From a checkpoint of a small transformer trained on Wikipedia.
Size: 14 layers, 4.69M parameters.
MLP neurons of a small language model. Each row is named by its layer, matrix (up: input weights; down: output weights) and neuron, and shows model dimensions 16-143. Each number is 500 + 40 x the weight over its row's rms, rounded and kept within 0 to 999. Numbers have three digits each.
After each neuron's rows, "fires before" lists the tokens most often just after its 100 highest values on Wikipedia text that the model never trained on. A number after a token or word is its count.

L5.up426:615457466499502555492510554550429567479506500461494521529502578466540425464522454524512415501576455509411506495484536474505533510532511505443501454486426452531508458508488482557455509499542466532461514466489492444466511509502472548457551503537499535587555509499475494476494473489463472509372453499481559421451473500518543486570442475443488458560477475511518514512480540466488525476460
L5.down426:484382536503468509532508583558504558523480521536457546519463513498522511491568518485356506543474517369464453449522486563521559483460462491423545486517504536480501504506499445457516550457492482607523485483472439498450541472487540504538531537536505512539482490532453448504521513559507511489433486492517504463467447492513546502571482488510476476571502514507535485460502520504613472490550
fires before: "\n" 100

L11.up301:439482496554496532480526502534451538462500555550504525430499508478501503512456518509597494521482522525501468465456459474530482500573481473506522549448454510490494424479543448498522530476492504489532486468468514513422563548409480511519444499522548527479505372461443465543481571510567551521454440435511573601536514502478445487514449551529498425504503487582569465530555518527520535452514
L11.down301:507477488485519489603484565507560446444458566516502510489507455516503531471567446468497434450485437468505526483494491516530491538519494545472531537522482506479610537529525483475537514498465554603454473496459407452476458474537545507484484545523508394505523549481516521457484451545480454483525532485552526452453516489521488415484473486475556394580560503512504499577476508420453549480442
fires before: " |" 39, "%" 6, "oy" 5, "aces" 5

L3.up373:489523477488499472504492556543465510470534506536474485542502550522519357533526523464518451493485536500453522552494526505437474524499496465439409546510534449547506471415449437486491520483516541514508504407502515506534497511477448539509469484498498523580536478567511517467489509506477488463486522444521475461587548454510458409562489579412534479507537514537483504498574524418494580407463
L3.down373:500430480505488511490474574467484549478502458516486495495509545422510515467416531461490516500511474451513488476541475549527481505501630434533492506571530517481515451490516488466499444464564543478512541554466501482457436512480611503484524519473545502515511523534516510510593521484449513529503456555538465413467415478439461503536549555465516409470485542535518453482502492553535457478548
fires before: "\n" 65, " the" 6

L11.up243:541441474544493534497521454521470530528486498534552488513520488557504531482440516511517496559511482539482495493486488413471556562498485561501471478463485447546559468541477562425513569526452425548553567460433493488523529569495461462484479466547489449450464472461487490555526413511551479441458561551477556535453510472472538497532507520424492545531496463492586586488546463353505463497491
L11.down243:546492511435431531474434526489583448549458565489434518463510502494480438511467459424513484552564486515572469515419519499502505502524498438486507483513460526508466515526543521573559472475531528505459490465490509501461496451482490548521594519483506552518504415592518508442478491501494551514543478438459430456524456510530470447482569516532513515556511521547396484527575453595483484508492
fires before: " |" 26, "%" 15, "″" 5, "ic" 5, " Williams" 4

L5.up212:501502499470546462522549475491473526496503487525495516535447544479481493536518574473453488492487525457540493457502523504501604491535410526531559438585560501425505442459514497514539510470487474486483448471454505529562469498566461434541463565503428515530489523452529512500523474492517489540569490525531587577436589531443548515602523532491476465564490420549516497460462530501486462553464
L5.down212:542475482537507471517511518477478540500512502489540468470467498461439436511498461496449480518432436552525541489477583452503613495517496510541496529484513478477459453487455552507522455497538524429551491521578502449523471505524470391578451509500549446480502469452487563548527563452512493543572450479430474490446576480482481484507550446576544543480582433544552506531505551550511514525502
fires before: " |" 38, "ia" 8, "ib" 5

L9.up634:512545558508483529557492513525537480487489461498545522484452547515412511442491472474470521539511574507498520507473456510470512511512538541563581524481493513500471501531475463489560489492495449430431462524493547438557415398487511545497541532515487473452469458444577467527498527556526530431491513548444456455458555509441612528495429528539423438478552453515487512544548494565458495452533
L9.down634:509529525517536462503479446466485502417513510538501512476473502462568499539508534523447482577477487446595501546568550553503521460485514502469493453450529566495567424497556512458541428592476519461452492505512562483523517528553487443488496542513552439511438464409479507515472514464474501557515514471519571535518472545441487411493518529529405522463484471568496573507502464539518490512513
fires before: " |" 52

L11.up520:522440517550484459529513488538561582564453493418502470519468478523451483505495551534475506456512540504461518458457483517482520558546449499552541519428454522543489465484500500451512571478483532520440476514508503583423540569487468457537480499461477460508470407518456458490570478551458525519490484505520491499455600537517567498563513568472482458547496482500545453506486401458507517514396
L11.down520:493459483493549514499536504527531553537412559478495471503530455544539549457498464503459454459437473526490485537486473414508525499482494503419498590470520527468484504504449472533417468538482573489456504469497503503534473489513522528388532528567548583495499416610457403516483526524541515565483516492462481568481497517481562463487480516491481548496505521489544472495572521536499491455508
fires before: " |" 65, "\n" 10, " from" 4

L8.up313:469545446537549502497540533520490536497464462535495541546542488486544461539515419471508555558513562547538490442472482507496570508507596557487513491493470505532518478538487532455456510439572541413463538475499546482461435506472474434455506489511467435491481543470451455496532503533473533484486555476486459438412506451537521469444492524510498522563534522549483467524491569502478475527484
L8.down313:560489523505499542492452433483476496509438491516539538502468522535526554422527551398430478533446591506442511530511568540517461512453470573506497455493541490525567529541484525549504518435488478505502459453526547545494557496504541480525456498569504464518538476478445551496499516488466515449409469488507512469554517523483465492471527534526487432504436519423455535559491496586532547531472
fires before: "s" 65, "ic" 4

L6.up240:517520533500487471597536510521454478502422467504470542561523579587489595475443523503445486486441543508463459502524458493490489492493517524468440558509482511518504580503542535444547531534514479488579450445533582562469527471488490447475522480486467531515531481528444467534509447473468429582486498519552500515473418508541538486519555459490487461450514582514574521474523514509531438540514
L6.down240:478476559526460496467557442520521499563530440493454511504551559511479520471471490507484512422495528494474506550474496602431514555447516442520497471481503494496483436490444500477454550514495554501493549479462447481508597514481442521545504465492504419469584525570540483524507531549526505482562534479536518467509498494521517394558581516513441415493504456486472506522527504528438549504543
fires before: "-" 29, "\n" 28, " " 8

L3.up112:531577549434549513467448479514508479515551516525520494503469526502502500445472398492490466554544513538542489468533484504493484525467427472468554536525546517498486557505531497514521532590448472444555524539494500493473555484488520512457574498452447530493560543554491496556536512451514515471574456500488508460521620544583498556539488466462490506507507491484474549546508457459428480479417
L3.down112:492492474531492473498535507475480522548443512559529498429486446562500523498513526482592455420466562459494459514525498492451509506534534447508489477493473589599469544486508478453484452501517482592466455554568449507538508513458493518477476476518524514532416514507425439558435499523455490533479501537519494547543496509487438384558517402518421510484490500481512520524465520479592530539537
fires before: "0" 22, "1" 22, "2" 16, " " 11

L2.up554:517557474535544461526492520474516428484494538488456523538509540587441497476463464455590462458505478532446512491515463500455458500501541474535527491594554514541553499489477553533531527533536454474556397499505469505497524491413472477499519583379481482573498457576456468528475416473511503473563515502488502447500475546541526461548427482528472525556445511500536486541523467493496540423537
L2.down554:487506509469529476535483528466461514429546522562564500439467434489489546486511516539518508499563545421483511546511479468504465467534496532485477478475418467478500511439469546478483509477424565531551562550487426495499453501490504579543496423475530545498427489485484431483493561507580521463529518495553517525482480482468443480446500595570490474492514583518499504461511527468594459581452
fires before: "1" 26, "2" 19, "3" 7, "4" 6, "6" 5, "ver" 4

L2.up201:553497538550604517508502495481504497419408477457532489499559545463538504494487529466522501567415553482489480532531414476544497404478488483588490476518555550524484483373463517502539457496487499427517559513475489450506590474509548561495434512474529518446475443491472544482515494533520495537511482520498532505530518474515549533554467579537537550436515446541497516403453462474508462465455
L2.down201:555481509461468510564488519529483492544553507562460516500439506512478474467522534478499493440479423472481483467466520605437532520560572531406503571518486552468532504531572482522504528506559467520519463536468516547409466448406484508543500469530543510503474479468518414530454511446523475513480415505487526464472476494533539501478521455466516467584541524452496471543550528425466538473543
fires before: "\n" 31, "ef" 6, "ard" 6, "p" 5, "ient" 4

L8.up48:489528520553546484503423491537513516518530492506441446482492526437503450492515538406477488530499584593468504486464442433518506458506530486426523470484493520527540494529519495524531475431496517438498484536525496458461608516503550583477462466438474456545544559503483480444494549491453456492513557474453538486532511533531503508465594429458575496564509497494486541449577573536498514480494
L8.down48:467508443480486545503458510501568494531539489504441540538488545506550446522459479496481503483481524462477450490526592449433493512463555526538563483510429459508522446451509471512451541528568525432600522494480474463504553573472577524561524547440520441511431571563548554462474514466467565447440540517452456488522541504437462481468545527503497479532542500533544492391472437459465494512516
fires before: " of" 19, "." 13, "," 12, " and" 8, " in" 5

L9.up86:494488571483478482477543504455454482486480533488476501474463469516510575523536513501521555507536474480492599536498436450502473435560412510463549491551512446517493487562462482480508523546488553468458473493548459505535505514445498462539481458499473556547544414523543545458435494527602486498485534416521449511472464466535529496497488506522469554482494456442494406563448548512503516480498
L9.down86:566471412459483494568509547550540505493463506526470555454572501566527575466487473540493486477513475493576465501525563465564442528522377506522481483508566460486546577507490514459493510557528520443530495440443454498501503456483565451485525404445538598520461509514497540494467479502475550493480486490427475463504483475482598512538485479511542486497508466504523539492540538526473504528536
fires before: " " 34, "′" 13, "N" 8, "j" 4

L8.up371:553508453477498536478494489465489507524476491553518512587398529525497546472506489511487589539562565513459517487552495428514569466465496497498482480508487486448469490517446530521565563524542434439477499428514419508474445436481484466579529490481541457494460491563474501451412524481376491486491522477503493506504483506549471514483556525512511455486470470495499452496439632456453480470504
L8.down371:499481571489556521508472520486438469481431520557463500579620538443487499456498480512500528482461477544524434561494557546494455567512511465496518500504524453459540564481441601536474456460546537561442506441507483396474524476488538511503521466491508506545460525536539502470501482462455468465512496449510477473464501432542493554415503497510521465517412518525542466463573517468496493494575
fires before: " " 52, " (" 11, "0" 6, "2" 5

L9.up336:453497477606439552467542515471537441527547464475526427502463550471490490525481438489557541414580489497549444497448521564550527500517506446473504555559586509542518434535489443466558486478540563533443509490546460532453422492498402490543507485539467489525485485570535474473504489509518480539477530501429523543505505503473477587479505491481495468460531446500529530517550536493490503532524
L9.down336:488511463511517529476481501461589522499449500460508554543492508483455508463555522476443520460516450438473569581479492452486461459448455529472570491499513504557486571523518497516455507553563444477525478482530521527528560501434629470507493488513525485493515451484422465603459553520552521519460496528519529495403479488487587457537425502559501514538478539495479520489430556494488550509479
fires before: "0" 57, "1" 22, "2" 11

L9.up112:574457512490544464460453467412538491512463481532414451480491540484493434509561434545484457475486518483527481551529480538563462470521521467520540507460539448467472533466541481542527468536546560486492520504539545488434495602468488438477448505607542561466433498474552522480410519510493515503464538577456505533566462523509526503473430572496467464532473598509508560545465523481505468485495
L9.down112:440522380406584486482561502528447513553512449498503448557505502521455492531561476534597521470516532584456533454492441505519518539482502446529478475541515506488487535492500427508516479511426532524526505481523501525551486472516525415531477538533507525504523554509540507492491416456476473485544518556467490505445460520486475508411579577506512538519520487520387524425466495500459524487515
fires before: " " 28, "," 16, " the" 8, " he" 5, " a" 4

L2.up196:540486526515553526457447540481497511528494502516478424472490466504574455448530418522547461530447491458478527643465471526517525476499468452520432541520592479514591586522483453503516525508486464533509458565526533516478465530512509473491489562505491509525479428525470522503460508495517500577454478474529558472481490531521572507549433521459515488445477499482454556464574473432514528478559
L2.down196:511541525515407495529546517495515561450481538480487490562518591432452502524464555578519518481569523521467477510548515524515484469504578532442487449518448518506483397498420522488501442543429510510530546499500555474491477412554444455455508512477530540530507491441507449537485560447475451544468534502535508478496442498524557471471513525519524494503525491529511425437505475496480469545419
fires before: "\n" 94

L11.up598:532470486585512525541427519550453465502577487514489477522551494486487556524476493605514545474532535537506510490464516515489513449498525536576450483417463529502437501572497521478456544559481472489476500445483530459432491529454469563516559455495471494416473543483580462508469483516546484511509513467550424486524459482508423490523482517526503445514530487459465538455502539528433459537462
L11.down598:525479472493515465522490403500480476472460439516494500547481494500555522500537559523514475541517503501539502444512591517508483498495586555432506464476511414523461556517508540540454513540525405479533452488539496501429414451498509491453486539537586529510469610529470479520414468543419473490538452471542437465547513531564514494531464480559534570546532499501513561481475550499464500485545
fires before: "6" 14, "2" 14, "0" 13, "8" 11, "5" 10

L9.up584:522489555474458546457465505523557472466487482475546477498482556489562526476458437480494563524481519530492464540505447490543471457476515586538468576518426498515440468432528431435541454510472510504510529462491500522466594489541462466457453506542469450460493517429434478458513436523545579515531492474532478514542574501547566513591457436562550544522493491515562424491501547408527487530554
L9.down584:466480500534512510493568524472503561471482415503510492492477437552413464483459489526462414569416546515482565501529471477391499530555575481503513521548547510544583488565431530559502470477528473531527500592475492471439471500496540520412543494457510576498500508514506500481518529501472546592427504452495504488487464523514513503442544527480486453463515536480481528474471563569456502495507
fires before: " |" 20, "es" 15, "al" 12, "as" 4

L9.up454:519429544586602483521507470501469557468505436469543595490536489507497450547490426411476525549487543562560458493487565481547467543530474487532398502572439418462471575528459438489550532566506553508450532430449554473543497420557518525460442495502497460440529543520504507460532527492470526447510512506481562502496482482501465449536542480508554506488482453505589491498490483517525529559497
L9.down454:468559458510532543502475457469497563410491484470451547522494498537503507493412567480459579545479541484465501504474510489531488526557481527501469544473438487488465495491553462452496452541452473585492485528452548533548462488469471433512519454526525447475498484560480509485455488384483476488563485556507517518476457551470479499501507404612528484510516473460525442576457452472549487544523
fires before: "ic" 18, "o" 9, "is" 9, "ics" 6, "es" 6, "han" 4

L3.up74:506429501521457488424497527542480491553515481483489394538560445505592520514518491476521509513587459500541511554475538503481440565528478498454481481491554470518487508559491537421513541474527515587527516496440498522491512501556549520478484459591452430513484481477553492499448510432425435620459482508554501488472460483492468473467542539403500526500526458548520429463508482435565520524468
L3.down74:502496501500495433466504489482512437417578469533520487539454454526514517555434440496506544500603524480578519490500476486527483506480450479477498474600534569536557485443510533456548536477461463572539490472506479446522496417501407475524539431606531492512502488499496498476466506517506493488493529497527463473511516472513440484454539505476520575446589504529485517552510457488584463532543
fires before: "s" 59, "u" 4

L9.up353:478496473538516426466424482525486473503455455386429447520510447542558493562530504507549467467508518487472485499524465492475516549459455504466456540542433537486464550561533457556534527505479545410510478562529394451580497518512528495499502560497490487456466465552435463471510501477516541459447509498542551528517478582433501499485530527487499569595425526449509471425502513471491562514496
L9.down353:440492491496565552446495483479487466517504566588506482503516562448470471466437515500498458496517426423518459519478421453552514501517540470528537507466482493470486490552516501499525403505508453559502446590538537490453459525530496514432451541549490484515587556534572462551520531510545512478512539530463494484492471517474551432482472442564543478475494536489515482527494552576536479432527
fires before: "," 18, "." 18, " of" 10, " in" 5, " at" 4

L8.up370:504456565566531504511427444541542510491478469480570444476484518524422419525425562564383469478543527495577527438497474580455513502540519585486472490470543437479472512479474490562537462501451476536491528477438500490547464502494503512505442466459523478561478495489457486555493582469554467561547472497540475503500474583470427492538538555536487504497505569509497522523531509498450582502492
L8.down370:468498420545515463484519477525547557537560505506475497481465410524539513499511505521492518507484518467449493502556578506466448593497528504470507525553513479557562505535439518513484489512527548508520436476466503585513454556473509491402508396489437537513536465503552497512577531463485437474530538527551537492527510437485518366528463523484450475487501474488387596482540487483466491461487
fires before: "2" 18, "0" 14, "1" 14, "8" 11, "5" 10

L3.up208:453430480515488515471490533541483466520524499470550481524480563468513443462489575465482499513522484462386477532471539479550544465450504511466555489537497487563395539580579515452470541487574542421463505505535481510499504498499549503548497524536531509472448484536537448491495463509475494468520473491483507574538491532468524487538442580538464486547447507492580533546574454522514418488563
L3.down208:527479501487513476510460510501450521547545491492516513522459479468517450449501560480455478532489518545391457483483482498553539499430500449431489551535480444510483486549521553479553527586493516533594527436447620540508415494481551551496501506478477479445496444519503501473489440475538548482448443490483506520573525519556540530511512513535488484559528528547522541471521566511516492464505
fires before: "\n" 63, " |" 9, ")" 4, "l" 4

L8.up203:437392529481512537542521418510527413518512429465399449508504478489452489527506550547500442558563491471482512526466458544514477532560475416563524528455455481453440499516469432478519499504464504519448603473507490518507537457434519497560489502534503531505433458577514515502463433465433552466536494583490452479533520542534476494516531495501444480545458486555530488478483548520515540466463
L8.down203:514508555528460515515580509467449463513513485493532509519455480521490504477493524444470494527499535457480537484536490491504540507492447553426452437467461556555458546489470585510495480403529491491526504463565445538575443524536426500571490466559494451489485482493484466633516511510545503485500514530498518483503481369561571434490529444445465522518492584509475536520561516554461486507474
fires before: " |" 27, "." 15, "–" 7, "\n" 5, "ior" 4, ")" 4

L9.up479:491500497419544465508488566499419529520432513478566485433564498534472526577511423409480585476490577463519454486497452463529484479578517503505482515530527491466483467479416544497510522476492477464467527494537483479579510513522476456494582420589471496529470522513550515518527493551539502467410527463515468487429468533483504524479463513524490464466519585503569451517498509451484512486516
L9.down479:411465453550496486466538545513510526440426445520559507455556568565520468450499475533512580499464534499534458505540417495483536516474428523499568476499560443511538532476499538532569587448535499500535467468527493519548498531479530507502519489489489479563462546542516494458475513472501546482459532382506499516459558520520469466474519501473437518581466527434546513509549513515504474481429
fires before: " " 56

L3.up336:578520495541528512569513504515512497549552541432434459583538512510486514508551548452532498519577496520522542526533537459543453451497477475503460548520520477559484496465473569511478491537567491486458535507461525530397506511509477504493435517509499507524467528500456522498452412486592435531406450498453469546407495518473471528493481512555518507503429553451479536506461523504531500568489
L3.down336:505449516491505528526542454456524532464498443535470448462546476454498503512479530495547556519505510533564571499510497550512521478469496463483420490515543547534484478464435479535398472499518519407532503572513496517474505446461583500525514528458480534517459470493507573470477469446461453550567449521465538480560506446552527512488411588504512495514446475462516435494476508442509417478524
fires before: "\n" 42, "es" 11, "e" 5, " were" 4, "ing" 4, "ed" 4

L8.up524:528535479516523520504470487485572483517495489507458506526541575520537484523475552493505493564458505460456467460483489500408489523536442513498535554503557520536510454438525565514470533491403440445515494478478430495605388504487565468562534543534472526445510429455503506484484472494482521515416485467487487485531416556483470490505612547549555494420520474510523508597533498526482465480495
L8.down524:585474510473466506514473482525482468507487516447535575484517528481479570567544459448468577414527519493536537513492454550463538544414522558521453524480479497460505509533447488497507525432447582468547490545471547467450527506489456505517562501478592500492365535500495544396431544521561524535495469488550496486430461552504491552533503483501464516527523548535527432481554540482529454422487
fires before: " " 44, "\n" 10, "0" 6, "4" 6, "1" 5

L11.up372:509508501586517492535505546606517449537528549467462550521447533555493484537496493480536456496454546460552516496481452498470478434514507494491543479543495472490444472468516469512500461480508501562461499486520377543469538505474515575518437513530540469560488470416459521560487457455466472556469546471482497449493520476515499479503495537480532491528442567447508505480525468498484529460478
L11.down372:480455458435494472573463464504559483511457435542437502493496517517462493548461550485470445512474517502489488415498473536490452447505544473459511540519491532553523466468436467522488553502499428448570413538478507604432537437515480481494474568503512438532485518493504461526488522531517536510483471542544468516521525481397485458473517504521511422544563499502556406547525504591449516537533
fires before: "\n" 36, "." 22, "," 12, " |" 8

L8.up55:498460562521585473539519557529469525473440563452458564486509591548552506539557509523460509499518489457484509554487504518478503503437483531453480476577515458531478475468419447549511532564529527539542543504473498562503524481502503562494546497470503497535536504490484451483492497511469486517431435496536491429521476473537530410526555425492546538539508604518485489529518477504426526508469
L8.down55:511451529501570457501486570445449564428483522541411507502521497545538450482506523536437507518471450519474536534467495550517506500415545462442471481544460489437512466526545446500537568540551563543571463487540420516485523488500515523529452472531494502535514505450528468452519492544564526437423424512532460414494514462473475488539510541485539448534479522484503513529627507452510529510502
fires before: "\n" 44, "ans" 6

L8.up179:527479498496550530534570508549462482467507520468494488542545498509511532546503452472459531480562606500525526527460506542510478512516504444431381511551493491534453565542443485490506504450507494504501467437517512558593499493429514411412461497432520518527529563471550446544497428514503533488470509524488555474548472482516516480508588454472420527485496548504475460490508504416536525471531
L8.down179:533421454431514520482501601477433461465478521490520393526481474527494505527516488536525511474468511515450495529507493508496486463413551470551514550479481576493493492525491436507512606490483532498540406547478444515546480499461498476465505497469502492480555547527516480537442476479457435486513555508520505467546539494506522413453601567487444474487570535513594506435474472491597464480495
fires before: "-" 40, "\n" 19

L11.up151:533458518532524533501548492482478475493520533543518510523501490481502512532467397623471479407473544483503528499480485462497516515553525579607470556466572457472466541503422495501517497502499552458472468449510509493493459473487532436546460499471494455506432476469482512589490480535515532484529521467455458564519509461472465475521525524479464461572501462539399557509512534543491574462444
L11.down151:412453434503582551542517458503482510540528571514519435556531493550551491479500547446493539503436573467416496458523484473527475549556566522536481523526471502528442555440467518554471427523501440512502424500488502506592521515475499544494548491516480452459468515501598495493537506482526488499547518506475495458537532466474526432538497533479604493580558505509479454519522486490506538482518
fires before: "2" 19, "1" 18, "0" 16, "7" 12, "8" 8, "6" 8

L11.up553:509528532545435439472497534501510519539561521518480591555525527500584473537458480473549480399519476487446550504446603556528446537481508488476528477503504488429438640494474557447505468497547420481477456558482520451505470557503499502482542524561483450529543472448489453508558502545529464467404493471488532522511533444505460516422554509557507476448494458452490526497475496489490471536481
L11.down553:466558512492457526532504446468418520502544449448508477530492504485439502534514449616569503556549473507520535469472545514509469517482484556562494607472458556478422526492507522510467522540542469522514479543457446484498474557559539502514552560488465526485508471506459463468548527507527488452464523513530577444516499489468528484454414476516464482534447505501478450445537518412553507463469
fires before: "2" 21, "1" 19, "3" 10, "5" 8, "}" 6, "4" 4

L3.up144:522451510467504536501518471519478496454541482464480418529481621514492470537529502539499449494530493503507517483555490522486421484460534489504517558521459506486463529515499416434458582440556465503450492475511493502519598510468502557467485487551475450470538419466480500615484525523525545476531504551534583505475485506465467469471498572545473523527540543511466449433453506440465424503489
L3.down144:448503456513563472471517516500500553507525514507442543496557523551532469478435479458558504468451448586627508526538466515464509519435554513525508414432497554528559452508494537571456476515524487463382464464464535548468458534434539492539488501545571431487448502491482463459416517523512461489496492468498502538561526525504487575532474522527511511488478495524459447430569459497545480477515
fires before: "\n" 24, "s" 17, "pt" 7, "us" 6, "ature" 4, "ed" 4

L11.up616:416464497463491519412559546451505492458513543422440555528494516444480504487465525488508414462518503505456530456503468525513524488481540509520466430499585494457512508453522514568485514514564460574453533479488536439485498485509580448544530446447507511509556529456539466506563447482435409524527487508535524532525408434577473518446551523538470524507513541544456511539506486596463462488492
L11.down616:553546486440529518489441473562532527547424560464545433461505524552493494452480552471453468503484502470531515476493526511516497493532480457451474453471539490540445475535526512511573490579561477558498477591529501501488520521494487546595493415567467394498442518507538485497559568478511469529509502477575504453518567525464536510462488495518543484528460501477557459417497501462566521431528
fires before: "2" 20, "1" 11, "3" 10, "4" 8, "5" 6

L11.up83:484531478458524478502458415503545443432472479643496519526521462524451517543487496531486514472518562531465556473570540597478522509490474551504551537534488459480454541499507452513465513445500541545607488491478488459537494469562555504543440533420492473531433505524513488494533424495474501555551530486450526471460544519522451449477531583441527461500499537506529409532574505530487501502460
L11.down83:496525434489467495508497410519533459476555609468433498475498551480494420477492490497509526560446493440542451472480466535455422487555472539503573478479537518492446440520519531474537488519603534498407452575480467524528490511486540534554528463486556516488476475504528530489509542441507520519508473454507544519524549473450490487506554495413522518533544517529472475575460535551526498506522
fires before: "2" 45, "1" 21, "oming" 4

L2.up239:522458491509525545572561529434520526467514455487522484523596508556412540419567434584529502485532543538437453508527493446443497524501513486557541506524490544430472466534455509445437561523490566499543487550537497507461513442558537504465496499450498503544532482524518523457509500438542503519511495617435494501484476455470508458543455539521567544473463466543446545458539532497537548545526
L2.down239:501528580548485478555469442550532403473482554509536418488449458470482508482497554497493488448494570523455486524495493491478439510464535511536488512525467480488460507534488503522500444460540568448521478515444475466564464464509528515486519518475499591500548493481487429517516479535507533515488509463541500392494487438484534442437504510503530447470456473466467494472475548523538567548504
fires before: "2" 30, "1" 13, "3" 8, "7" 6, "6" 4

L9.up238:563575482510462542433488489497496484577516468515498525353473482542479472544550481512516499493474465530498455487538466485505501524496554522504523500561509566480481496467475532521473437472492494390520474489592516443543521454509495542483506518497537469413562441532449543472492436520506519524509472487473530527452464450486467522536454481541585489495437557449502457523466554560500532478468
L9.down238:488423503481514507489573548469596579495432499484480431578519508518453440494433453480535483488489520474534483500493434528522515486506405502491514476494493481448514487496503475497527518506484543562493539522483438493464511502456546519571508535532450486550510543440538486535493575473432538516583486509494441520508479483464485501501615576458468462473547499418474612460450496469511502594502
fires before: " " 35, " –" 19, "," 11, "s" 4

L11.up504:529523504513507487483483524523516501454405506546586464448463502495497539547603573500514455519458553538497481472493541452463445420455437481561526552532472490519500525514462491425540423478504457528484500525461541497502601554497498465506480526499537461496543422499534519495473456446517479503491527452474473542475473534442460541546484474490455452477519480490525460581472497477503525570414
L11.down504:481464439462510484498473566475453503490414483521509557497440489458545483475469597524480514540511468499531499556494496498484498471518481486501521467482594532498508527474459504441546505458516478543560544501498529576554506485425472509582420443577524476557465507474439479502552475448488520553531508466536483533524526518478483501480423464483491472466530534598519437514533477450490548526409
fires before: "9" 38, "ated" 7, "ative" 4, "im" 4, "0" 4

L11.up574:470424419544493461474452514454527535481495450589547454425520461521529546514540530502431474481497480523520536543532493490568481405526497437482552477473550405473460506508590486463547502468503531561524574555548482498461439542429547470550426547546526517501540528548494521511528449419483519463528476533499453472507521420519541516444544448541522506495490455529491497474506493533467481472511
L11.down574:620484482406489503554521408459462517581424490499514539544448490440540480463508374489599500509498492522556505521519574540528419540538484556428536514528507487482462501488469456536551546476557452503495503573460469453519545558533480530419513509515505448517532444502496474536488448484503489522516488466451524533498549517440440495465453499502512526504500537531534558499509518540528538458551
fires before: " " 39, " the" 11, "," 6, "ed" 4

L2.up128:511450431511464548516563457518514398535536530511547477425499429468564439517515521514464498560467583489458498506411525527592442513491491448434503455520588484499502443496522495442572513526453548452526534552472554478527534500425506458526487499579475506510491467484538506454489445504515510479450404530501466565484503495506474505543435538492480538486500536526530520489533492477508551493506
L2.down128:576484441528481551464539524574464512451515477512495493494474518484513559445465469482416466581499492484510483541489422521585489489547506418436507482529500604434463453534489445521568548525510417507448469480499535480518528485489486537433562469487539542484562455482545471473524524477466497509463551507544511429445484491464568543525522466491453434523489485533532493446538511447429497471514
fires before: "\n" 88

L3.up366:521559492502449477516491465527450543532544381562457475507467559561489558461521453496524479466434515537490546461537520511439415487467560564511543513510544509461523462529569488529505535502522439448460552553484522519537526485481559506533464560475503476625474489458503480542496540476474502523523460465573472431487461448436484523529510552480480500566498479488557449427584537458454527449464
L3.down366:473489513531535458511500436454480523470461614527535539492559512636450546452441434510495482518505500495573497561459488436460501491489476549477499482516525458486528494496518459492439508469513457508466476526450484438492539537444515490444452546503443567527466431530474505479437442544439527562561536575443489483521488473487481459489538550533531542494496495545426493498514432489519553472502
fires before: "s" 45, " On" 6, " the" 5

L6.up604:519490443542462473506546521489465404510509539453466614493507474474509516466523417500485559499472526522501519543508510501505547486504593514518482479549521463497475554445499543441585542476468530480458489478516449543477437565520547464452442466492535471472528498486503514532421446551547502523517450545488442511466459522456465492414497540455540499490565515557470483490439478475485412422559
L6.down604:438498525566506543481511509489396522480435508599539492508443623458534528413501468440469557439527501547436433469478491481510556521483479480406492475505477529567486497520498541585510431466461550438496496503572477463484533520480494467569501491450465450554510537448476466545482471496483559522501549518493531490536523503539456571492524502526432521558474530517490495497551574500521505469476
fires before: "s" 72, "ve" 5

L2.up268:509489557471464450524480484531503485528476431561452541517539498508412523551516406536456512525503515491541557522542549557516616501450507516475540503556564512437407447512546452519499439480485523526428548498523503440512433420507469493487471452503520497445487496538464419558530545463503424448491500453503489573514500490433553567529486567499519514485483471489496517523513506513490479481543
L2.down268:506459469506457513482442461505456494432506539496527527587551460468492402491492559516448487521527545477427474452522477436417445508453510504513482487489441501591543492495467501474563578497571496465501497582521483558529591470521476516530467461466592464503475542480515616499526448499473526532549496506576462473526508561574500459515519428482515533561534538513519494506465500498534521569503
fires before: " " 24, " (" 19, " –" 9, "a" 5, "ist" 4, " |" 4